Weights of a small transformer language model.
Size: width 192, 3 heads of 64, MLP 960 GELU, vocabulary 8192, 7.27M parameters.
Architecture: rotary positions, tied embeddings.
MLP neurons of a small language model. Each row is named by its layer, matrix (up: input weights) and neuron, and shows model dimensions 0-127. Each number is 50 + 15 x the weight over its row's rms, rounded and kept within 0 to 99.
After each neuron's rows, "fires on" lists the tokens most often at its 100 highest values on Wikipedia text that the model never trained on. A number after a token or word is its count.

L4.up83:91 77 48 53 39 71 30 46 56 47 68 55 67 52 54 50 65 62 62 49 37 35 54 27 75 50 29 48 37 77 55 40 40 60 21 56 28 36 63 51 52 40 47 28 60 45 43 67 64 74 55 64 67 18 66 40 51 45 79 58 32 21 71 36 73 40 23 67 58 64 59 44 64 59 72 69 22 40 58 25 31 42 65 37 33 54 79 92 51 49 59 35 41 45 76 53 46 72 32 50 37 61 53 55 46 71 44 35 78 55 56 41 45 52 49 45 66 13 44 52 45 58 61 54 35 48 56 52
fires on: " and" 41, " " 25, "^{" 7, " /" 6, " that" 4, "19" 4

L4.up750:67 61 15 53 48 27 39 62 23 50 59 45 45 52 49 51 37 42 37 45 52 66 52 49 23 39 67 45 21 46 35 50 49 27 56 73 25 31 68 43 53 62 58 42 62 60 70 32 52 50 42 58 46 67 65 66 54 41 25 65 68 48 73 54 71 43 48 68 61 30 63 32 48 62 36 57 42 64 50 60 41 57 21 62 44 55 27 66 45 37 60 38 61 37 54 58 30 79 46 45 58 58 31 75 50 50 51 18 87 46 35 32 53 60 27 41 54 47 67 70 53 17 67 38 58 58 43 31
fires on: " and" 53, "." 6, " &" 5, "i" 5, "'s" 4, "y" 4

L4.up213:66 60 30 29 21 43 83 56 59 51 68 60 52 49 57 40 70 33 36 83 64 85 51 68 50 81 64 57 41 57 27 66 35 45 24 40 56 44 60 64 27 60 64 25 44 67 48 37 43 69 64 51 46 58 53 35 56 45 43 24 50 70 36 62 55 47 43 68 42 49 51 52 49 63 14 59 39 64 71 55 55 39 65 34 34 59 39 79 41 67 68 46 82 43 63 58 34 45 18 44 54 23 42 73 68 55 42 34 54 65 47 49 36 38 63 37 43 64 69 48 50 10 31 58 48 55 50 48
fires on: "." 52, " on" 4, "o" 4

L7.up677:58 45 41 54 70 46 59 48 41 52 58 62 65 53 60 15 20 45 39 56 70 35 15 49 49 73 60 74 79 66 49 48 51 50 50 56 21 46 72 32 56 69 43 45 56 62 35 61 65 33 30 22 68 21 45 62 80 36 66 34 60 59 40 43 81 50 44 60 56 49 59 55 44 56 51 51 52 36 62 51 34 46 41 36 43 71 49 34 66 59 26 24 32 78 32 58 69 55 85 51 65 45 69 47 65 32 76 65 59 48 47 40 59 65 58 64 23 37 44 43 35 53 45 40 23 25 42 55
fires on: " are" 31, " were" 6, "-" 6, " is" 6, " the" 5, " those" 4

L6.up851:31 17 44 33 89 40 34 43 45 78 52 45 45 62 35 60 38 73 50 39 25 67 42 63 41 53 46 45 44 41 53 73 86 24 48 40 57 48 47 75 63 51 69 77 44 56 58 66 34 38 22 52 68 50 75 47 26 47 71 53 38 31 32 78 40 56 47 52 46 63 44 19 64 40 62 62 24 80 39 64 78 74 60 56 44 21 48 52 54 48 59 49 33 65 36 56 51 77 54 45 56 17 51 53 18 33 53 18 77 48 45 22 62 47 37 56 30 44 29 56 57 41 30 59 34 73 26 45
fires on: " |\n" 64, "\n" 10, "19" 8, " S" 4

L6.up724:40 56 47 49 53 27 56 50 35 49 55 54 61 45 62 53 31 47 26 41 47 47 46 65 23 53 51 30 44 57 41 47 25 52 74 46 60 57 78 66 44 74 30 49 54 34 43 37 75 68 46 44 53 73 55 60 67 53 64 28 32 19 52 70 45 68 21 61 63 42 77 54 42 73 90 53 77 46 88 70 58 69 48 25 51 68 57 33 73 41 43 64 55 42 74 37 62 38 71 29 74 42 70 25 69 48 67 43 51 42 52 63 55 55 46 39 30 49 57 64 27 41 66 34 50 42 44 41
fires on: " an" 28, "th" 22, "enth" 6, " Anth" 5, " third" 5, " second" 5

L4.up628:37 32 28 59 49 34 71 48 35 52 51 70 42 89 78 60 70 57 72 35 40 46 87 50 51 46 51 43 68 61 41 55 34 73 48 47 40 33 86 41 37 34 48 33 68 58 55 45 33 57 23 48 41 46 27 49 70 68 54 45 63 45 47 47 35 30 33 55 51 76 48 65 52 76 37 59 50 79 64 73 55 48 49 23 53 69 67 41 48 56 60 67 49 47 79 62 33 33 40 46 56 30 56 82 60 39 61 26 75 52 69 35 50 52 57 43 79 30 60 51 37 46 48 18 60 50 30 36
fires on: "." 31, " album" 11, " film" 9, " final" 4

L6.up253:81 42 68 36 28 34 48 58 52 35 66 65 27 33 58 37 45 34 43 81 22 36 42 44 26 48 46 31 53 43 45 68 40 42 55 76 46 50 59 44 67 79 52 57 41 71 56 60 63 72 42 41 43 22 50 67 61 70 25 26 66 60 23 67 42 40 25 83 72 64 23 55 42 43 53 56 45 61 41 58 62 69 38 44 60 67 46 37 66 49 58 34 75 52 60 53 48 49 59 50 39 59 68 46 78 37 57 40 40 51 25 14 45 59 68 52 26 61 29 52 85 37 36 62 49 21 41 58
fires on: " was" 28, " were" 9, "os" 8, "s" 6, " is" 4, " ex" 4

L5.up808:62 36 45 36 61 62 55 77 85 48 58 42 19 60 43 50 18 39 46 74 41 58 55 43 58 62 58 50 35 42 24 42 36 00 30 44 39 48 46 63 69 72 39 44 60 68 32 51 62 44 46 66 45 33 39 23 62 39 36 35 44 69 80 73 34 25 31 37 40 42 70 68 48 47 60 33 41 43 69 64 48 48 48 38 33 45 54 88 51 44 63 56 48 48 57 71 57 55 37 55 36 55 44 65 43 82 51 54 50 51 53 32 45 40 39 51 43 51 64 64 44 35 54 46 49 99 43 59
fires on: "." 73, "ous" 5, "," 4, "que" 4

L6.up0:37 65 50 57 68 49 50 60 23 63 70 69 86 28 56 62 99 52 43 44 25 42 47 50 52 45 40 47 50 31 65 47 66 48 37 29 54 52 46 57 71 40 52 61 57 32 37 53 58 46 33 74 73 35 60 48 50 58 56 45 53 49 39 50 66 50 49 40 60 47 36 53 72 59 77 53 49 70 45 69 47 35 51 53 53 49 71 40 72 36 58 32 48 42 84 64 18 51 66 41 49 46 47 82 45 46 51 39 13 41 42 37 59 62 05 45 42 46 60 12 29 83 62 61 59 42 58 44
fires on: " " 51, "19" 11, "-" 8, "-l" 4